config.toml
num_hidden_layers = 8
hidden_size = 768
num_attention_heads = 6
num_key_value_heads = 1
head_dim = 128
intermediate_size = 3072
vocab_size = 32000
hidden_act = "tanh_gelu"
norm = "layernorm"
norm_place = "pre"
norm_eps = 1e-06
positions = "rope"
rope_theta = 10000.0
rope_fraction = 1.0
qk_norm = false
attn_scale = 0.0884
bias = "none"
tie_word_embeddings = true
parallel_block = true
init = "uniform"
init_std_qkv = 0.0166
init_std_o = 0.0
init_std_up = 0.0166
init_std_down = 0.0
optimizer = "adamw"
learning_rate = 0.000492
lr_mult_qkv = 0.7
beta1 = 0.9
beta2 = 0.98
lr_head = 0.00372
max_grad_norm = 1.0
warmup_steps = 232
schedule = "wsd"
decay_fraction = 0.652
decay_shape = "linear"
final_lr_fraction = 0.05
batch_tokens = 131072
max_seq_len = 512
doc_mask = true
train_tokens = 1057000000
max_steps = 8065
dataset = "wikipedia_en"
MLP neurons of a small language model. Each row is named by its layer, matrix (down: output weights) and neuron, and shows model dimensions 224-415. Each number is 128 + 32 x the weight over its row's rms, rounded and kept within 0 to 255. Numbers have three digits each.
Before each neuron's rows, "raises" lists the tokens whose logits its output raises most directly, leaving later layers aside.

raises: "ors", "ions", "est", "ing", "land"
L4.down3034:169154122178120165118100190110143100116086144097119121085178122144138099078172079102090136103141062131212149087123111090170166158149099100117168191113096107112144184123117141113128061190147108099140090118146164110102125145121106140181096155104121122106184125142112139157132125146150142093161182135098164152194104112109090155083117158123132117240136120123143118156106141069060148113147162111156116222139150114149109103135093130150164127116124172121185112151158098119170084083120159128143129136150140155115176121169111078100134103075177161084144143141123110134162114142150054122

raises: "ine", "tern", "ous", "tic", "atory"
L4.down1636:143128147125111160142081101151163118164152107146160126124134088136116098089098116162114134082110148151158098114147154125095128174144088080129166175097102149106109105128085104138138150137108164099168093112095136187117098157101118111108146090118140120109114074097154132115112124139112130150101125145168119166189084188160107157168123114139119095051062099201090114119161151076189112141116115155112125111109144162087168076172162087135159115147148150106177145152105079145118118149143079157077165154096133149057145133106108125174149093090140150121153125092123145086108170145152060173

raises: "iest", "ties", "able", "ious", "down"
L4.down71:190116133144156112072126138136161093104118160100080121116106107090077131145080108167168116157179102055120100086141068117132140117077110140145140111113125132140105115147140103101107139152117169175086090142119143113180090111150092180185131144100121147156118127118091095100139128192146136096119145087148074204126129079099155116138044122097157086101170137105128146086113105118145080069145144080143128120150093153128099127188130132129136181148127143110109155139113074156142085161120095198110078118120171127177066164126156131133152096139100125163121099118092117172099096189112124176

raises: "arian", "ible", "ed", "ario", "ors"
L4.down723:153185145101150131152091135212137142090100136105109145109144099083160086159078068138067101115171094083150124206078123114086139161076119120139113117116149150177091129096116141164124086118159087117174160113150113136103149104084142126159133167124138062091123125105093099101104151061169143104126136122139090138171145082069133128116165173093117122126103142146132141174105068148035090111157116071129154085092176116146083140160120224081135144068076137170110107140156103069124115145118138157105144090109091093167152127123124104133152148105115109130153111135197132105157095125174131156

raises: "es", "ll", "dig", "em", "ill"
L4.down1345:101126138137153137082113176122152086102189116106123107156092149121125184119091112138074141139111127162116159125131095126107133116134166079075142153075121113125137104095175063050150141136123120216134080126097129111153140143113074166120116155138209104176093148141201180114096142142126035164136127154136160119170156155158112062180095183137132098121173121131106098161124090107116133147152159098151116183122113091126088091093143031152119119134094091157150165098155152132127109103105179158131127107147074184067073113167083097126193152063123157148090124091169052106136142101128135089

raises: "on", "ong", "au", "art", "or"
L4.down2691:149133132132105148110123114190121102062058131115132169141135101141134133113059130119068066141186139153126085074122110082156089134096156104147129063137102113176160132154190149185081134145130120098133157149115121124098121125070138095139102194127102157162166124114122142097165169139177076108107112088084121150165069135115069060184167135089126150118146102129118093169165145139110099197152126126124148164084202139091131140157107129128137130131119160104155144165094175130123105112111107126160113112154103121075139149098117155177153148121103130068156091136098151058145112100100104099

raises: "led", "ling", "ised", "re", "land"
L4.down1632:087139167145137199116182135126120073164099083087089194137158107063139145103103155098139131133121073121116098135130108146158145159122129101116141089077084092137136123109100111156123072122096121182079096140157103175136141124132075162139082147122130145120109138122144105167152132156111162158097157130125121172144136140103084155198140106151148145189142163109159078136138092141091097112097112136151114134141137100076114154161125087145136193206126127162128148130109118108113079128145148134159173154140079152147121083138127081194113135084099162095100116180091100102154212155154220170

raises: "law", "lay", "ing", "ture", "tra"
L4.down2717:162098113156088140146091186145104145141077084060164123177145164078115113110166092095067102138150142150151113133096155060086114127162115125097114100132158139098161100168165139127138156156174092163137105137155135117138136158123169157213078142162093145108126160163134141202096147200120191175141135157177156170116188159117122100130105120121096179096135069150141126153143156096159139098084147141111153158103121135143133151158084082110140096157149132074108098085147163157163101114120155146130133161132134152107123091100150078168117127100164137141147198145147133122103139168045158129